MLP neurons of a small language model. Each row is named by its layer, matrix (up: input weights; down: output weights) and neuron, and shows model dimensions 64-159. Each number is 200 + 20 x the weight over its row's rms, rounded and kept within 0 to 999.
After each neuron's rows, "fires in" lists the words (lower case) most often at its 100 highest values on Wikipedia text that the model never trained on; "fires after" lists the tokens most often just before its 100 highest values on Wikipedia text that the model never trained on.

L5.up615,172,204,195,183,206,202,195,208,205,207,190,210,193,205,205,201,193,217,199,215,199,201,211,190,190,202,206,199,184,193,246,216,217,186,220,203,186,183,148,216,247,205,237,234,219,198,205,205,181,193,177,200,190,202,212,157,197,203,240,190,192,163,208,173,220,209,184,211,180,158,176,166,184,190,231,200,176,189,225,187,179,211,236,232,220,203,187,192,193,216,219,188,188,206,181,222
L5.down615,219,187,180,183,190,201,184,164,218,218,185,220,239,210,202,228,164,200,179,206,227,215,195,185,194,180,213,206,192,218,193,191,231,185,235,202,174,170,181,193,194,192,207,176,218,180,195,179,202,183,196,208,229,180,179,164,200,165,194,202,217,199,194,202,214,170,188,219,178,219,191,182,202,189,214,249,194,210,220,192,210,217,217,199,199,195,225,191,207,237,185,199,193,214,201,191
fires in: "after", "during", "from"
fires after: "\n", ".", ","

L4.up632,190,151,176,191,195,191,186,182,168,200,187,186,240,217,201,198,201,217,192,233,221,208,194,187,216,184,189,189,185,172,235,216,171,185,200,166,219,229,208,220,206,200,207,226,229,213,166,226,228,217,185,198,203,194,235,225,209,229,172,205,183,184,183,216,203,228,181,211,214,203,200,237,213,237,241,215,203,233,193,209,177,212,178,180,207,167,204,201,197,205,191,221,186,219,235,224
L4.down632,193,229,187,201,185,193,167,191,214,192,199,212,201,234,144,197,231,243,199,226,170,192,199,202,176,169,174,227,169,210,202,215,219,206,178,216,209,209,142,171,183,170,191,189,219,218,199,214,215,193,205,191,176,248,217,193,222,205,210,193,210,227,240,203,196,151,206,212,199,204,225,201,194,220,204,206,160,187,185,185,189,186,179,208,189,218,185,193,213,183,182,239,203,203,183,198
fires in: "an", "and", "a", "married", "sold", "announced"
fires after: ",", " was", " is", "),"

L7.up120,167,219,220,177,183,183,191,182,180,209,219,225,206,216,187,219,204,194,201,220,243,213,191,216,205,159,213,185,192,188,204,168,216,163,197,185,149,216,220,200,234,217,224,169,209,176,216,207,223,171,216,180,211,235,182,216,207,200,196,189,183,226,190,193,199,197,197,196,174,199,196,229,183,222,219,183,198,177,193,189,187,227,207,196,209,169,195,221,187,183,212,201,199,201,179,183
L7.down120,210,203,162,157,237,199,215,181,186,238,182,195,243,212,246,182,225,226,176,187,162,196,200,206,168,190,211,214,191,193,203,204,191,203,208,177,166,217,209,228,206,197,216,173,209,187,227,191,210,202,210,204,171,216,226,200,226,222,198,173,158,211,228,225,196,218,181,193,169,246,206,211,205,213,205,186,206,246,188,198,230,189,170,183,173,208,207,203,217,212,186,188,214,201,206,222
fires in: "had", "first", "it", "have", "last"
fires after: " the", " that", " which", "s"

L4.up241,220,184,203,201,187,215,210,216,191,183,170,216,200,185,171,205,226,188,185,207,198,244,215,171,178,177,215,211,204,183,216,211,155,213,236,191,208,223,231,217,201,182,205,217,204,229,208,178,225,191,205,195,161,183,223,184,198,220,174,196,192,171,151,202,149,223,230,202,196,151,174,197,207,209,216,214,207,212,200,197,202,215,196,192,196,221,199,193,219,227,195,194,212,183,172,222
L4.down241,196,195,164,196,197,203,193,182,201,199,180,223,192,214,177,187,220,200,188,195,184,231,184,169,237,189,209,177,181,195,217,204,219,185,196,201,176,202,203,194,214,140,227,200,207,208,176,205,192,166,203,214,212,212,195,210,201,229,212,197,198,228,213,189,206,173,174,181,214,203,216,196,196,170,205,197,175,202,223,198,207,179,199,176,217,146,186,212,214,194,192,210,163,221,191,209
fires in: "and", "not"
fires after: ",", " was", " did"

L7.up504,210,172,220,183,187,226,208,169,236,189,221,203,228,228,170,200,212,205,201,223,183,163,219,245,193,186,214,228,193,187,224,220,154,222,216,192,189,223,217,164,214,199,209,206,185,168,207,187,221,213,210,198,198,184,175,224,184,223,212,204,190,202,241,186,237,194,193,193,209,227,194,146,244,193,173,214,206,207,185,184,218,192,206,221,183,234,163,179,214,235,218,178,193,171,188,191
L7.down504,160,216,241,204,209,189,206,174,209,200,232,223,226,230,205,230,224,213,217,179,217,170,165,177,210,219,241,224,209,187,200,206,196,199,196,179,168,265,196,192,202,193,182,190,192,223,170,210,201,236,159,223,191,195,219,207,194,166,215,242,187,169,208,196,233,197,181,194,183,198,196,148,235,181,174,166,217,236,202,208,191,178,229,212,189,213,200,183,213,169,188,193,217,202,235,173
fires in: "as", "a", "the", "vice", "appointed"
fires after: " as", " served", " was", " appointed"

L4.up554,195,191,210,188,239,198,225,194,195,222,190,197,216,176,172,197,214,179,247,170,191,220,183,196,222,209,200,218,208,189,235,185,224,196,236,195,180,170,183,214,205,209,241,179,201,169,195,211,193,185,179,174,166,200,230,230,214,222,166,193,188,185,168,177,178,216,178,220,210,182,202,236,181,188,197,177,203,180,230,236,235,221,222,176,238,194,167,181,202,210,186,168,210,206,201,214
L4.down554,199,214,200,199,205,196,166,158,207,186,205,186,184,199,195,201,256,150,201,192,224,183,203,185,209,201,204,202,213,177,190,195,190,208,213,190,211,184,198,199,223,219,199,201,210,199,217,171,197,211,252,207,219,224,221,200,202,201,169,182,182,198,168,228,204,201,201,222,200,249,233,216,194,175,199,166,169,187,226,199,210,212,188,193,213,204,187,184,171,229,176,187,210,201,208,185
fires in: "and", "in", "or"
fires after: ",", " and"

L5.up125,215,207,196,194,237,162,212,216,206,216,201,194,193,205,157,197,236,197,191,194,190,173,193,212,175,162,191,201,217,186,210,217,204,181,203,214,219,200,205,232,223,207,248,170,187,210,222,201,191,181,212,212,224,151,209,195,197,209,204,199,186,182,174,186,194,234,168,213,199,170,221,195,178,231,202,226,147,193,211,187,233,214,198,189,154,182,192,175,150,217,205,207,186,185,194,190
L5.down125,231,186,184,186,197,208,181,216,222,173,195,223,208,212,213,208,223,192,187,209,210,180,175,141,199,195,205,183,186,233,202,221,231,210,170,155,225,200,180,220,190,191,195,229,168,193,200,224,178,201,216,204,219,177,192,201,191,172,217,226,195,217,211,248,212,160,202,219,166,232,248,177,206,186,198,151,184,199,207,184,194,191,226,184,214,186,167,178,226,188,189,187,216,157,178,194
fires in: "an", "as", "two"
fires after: ",", ".", " and", " served", "\n"

L5.up540,236,196,178,203,211,224,232,195,192,213,237,175,223,176,217,213,242,226,209,190,209,187,217,231,205,190,220,189,207,206,224,179,221,185,194,234,199,211,215,191,152,199,210,184,221,201,240,211,210,192,202,146,176,193,200,221,210,156,203,236,215,206,194,193,198,203,232,196,178,186,217,182,196,198,191,214,190,208,197,194,209,217,163,208,173,173,171,176,179,197,213,189,180,191,198,177
L5.down540,211,174,193,205,190,251,216,209,219,191,197,232,160,185,222,186,227,195,189,223,223,205,219,185,219,175,208,236,190,205,143,222,228,191,196,207,235,193,198,196,178,206,213,179,199,213,199,210,174,191,221,198,213,187,193,141,224,166,211,186,196,238,155,183,146,229,164,181,182,183,196,218,230,203,175,218,184,218,176,220,183,172,206,191,191,192,207,224,209,181,211,212,205,218,177,216
fires in: "s"
fires after: "'"

L2.up580,174,211,206,202,212,211,185,191,214,197,199,166,237,210,207,203,196,193,212,219,165,225,182,210,224,221,189,179,228,177,231,199,192,172,183,194,202,193,223,222,234,200,245,179,191,209,202,208,211,181,171,206,197,192,171,221,169,208,208,185,203,191,174,199,221,187,204,188,209,196,163,205,212,235,158,238,190,181,210,217,230,211,170,173,202,206,205,178,183,180,220,162,186,167,206,223
L2.down580,216,197,194,208,177,213,171,211,206,162,191,207,199,196,227,221,246,204,188,213,231,182,167,197,239,223,220,216,184,179,230,200,180,184,173,239,217,203,198,193,199,188,192,208,198,235,209,175,175,218,193,229,191,214,151,215,171,218,174,190,183,171,187,190,214,219,214,193,201,208,242,191,185,224,182,189,215,192,223,133,177,209,227,199,209,198,184,211,189,226,191,201,207,178,186,213
fires in: "in", "according"
fires after: "\n", ".", ","

L5.up603,212,209,219,182,160,232,206,194,193,183,177,208,215,166,182,178,222,224,219,181,240,169,211,238,184,192,225,234,209,201,193,187,215,216,176,242,175,238,207,198,185,206,235,187,203,179,193,229,240,204,207,158,151,200,189,192,230,161,205,199,174,202,194,205,192,228,199,160,188,187,193,178,185,213,192,200,211,207,206,211,159,231,190,202,172,193,170,196,186,155,177,220,169,225,190,226
L5.down603,214,195,191,194,211,189,213,195,185,182,230,214,187,220,221,190,213,187,198,213,194,214,190,198,211,166,210,206,188,225,191,223,208,196,157,236,209,242,195,218,222,183,216,183,238,209,207,216,198,205,178,202,204,195,198,202,208,189,223,197,203,221,175,234,191,237,231,197,234,172,200,211,205,221,171,200,196,222,192,169,184,189,179,209,175,212,201,198,190,169,222,199,168,200,188,172
fires in: "s"
fires after: "'"

L4.up386,221,197,203,213,224,185,177,186,182,179,232,190,182,215,181,207,190,192,235,210,207,175,209,216,203,192,177,167,222,191,203,226,195,167,209,180,215,154,198,164,219,158,236,217,183,248,193,190,240,193,193,187,229,197,239,224,169,210,197,192,185,192,172,190,197,234,191,208,224,207,208,239,187,182,225,178,189,218,188,203,192,182,193,222,217,235,204,178,170,233,167,197,138,207,191,213
L4.down386,207,232,189,212,189,189,225,200,205,195,185,195,236,228,187,249,196,207,184,214,213,174,184,188,176,207,201,212,208,184,197,185,199,257,210,210,210,209,181,219,195,162,197,186,220,200,193,184,230,228,206,220,193,221,233,183,186,215,205,180,208,169,194,239,228,180,214,211,169,210,228,183,175,186,221,201,192,221,180,211,197,185,195,193,176,194,198,181,191,162,200,187,216,204,211,211
fires in: "and", "but"
fires after: ","

L7.up293,182,214,230,202,220,213,213,164,189,213,202,166,237,189,185,214,214,199,177,218,200,210,216,195,190,205,174,213,173,180,169,189,183,174,190,220,204,196,169,207,169,206,186,195,212,181,158,177,211,205,225,195,197,203,212,232,198,212,174,212,229,180,184,185,175,176,196,192,200,217,198,198,168,204,228,210,208,193,199,206,196,201,194,196,219,199,222,189,192,212,221,211,189,169,253,239
L7.down293,205,210,199,224,196,193,200,216,233,191,229,171,217,187,140,182,197,165,174,182,191,208,175,149,187,232,191,207,201,209,213,160,217,219,205,185,221,205,211,202,203,224,198,221,205,202,203,215,209,209,214,210,179,177,210,204,205,174,179,222,189,226,156,214,175,236,184,224,229,180,190,241,184,190,213,220,185,205,201,202,207,210,219,192,225,189,197,203,185,180,208,167,182,185,189,202
fires in: "of", "following", "and", "or", "than"
fires after: " one", " the", " The", "The", " two", " an"

L4.up190,168,171,213,168,207,200,225,218,201,171,164,205,211,195,195,171,182,185,187,206,203,198,219,175,175,223,209,192,231,172,202,208,185,209,204,191,175,193,197,187,175,208,189,185,207,174,201,174,213,194,173,213,202,221,213,199,190,189,201,238,202,188,172,220,194,212,189,204,194,216,218,226,173,196,203,199,211,185,198,214,224,222,202,202,194,135,181,154,211,197,220,209,180,235,229,185
L4.down190,199,172,217,192,189,230,188,199,217,205,199,223,186,195,238,197,210,219,179,230,224,207,179,201,201,223,206,193,233,184,198,152,213,182,195,174,186,224,189,200,198,210,205,225,185,211,208,184,213,214,166,196,189,243,183,209,205,194,202,185,216,238,152,199,184,224,210,163,207,194,201,208,195,237,204,190,201,208,250,201,198,175,226,219,195,157,177,176,158,205,195,174,173,206,151,195
fires in: "he", "after", "she", "who"
fires after: ",", "\n", " where", " but"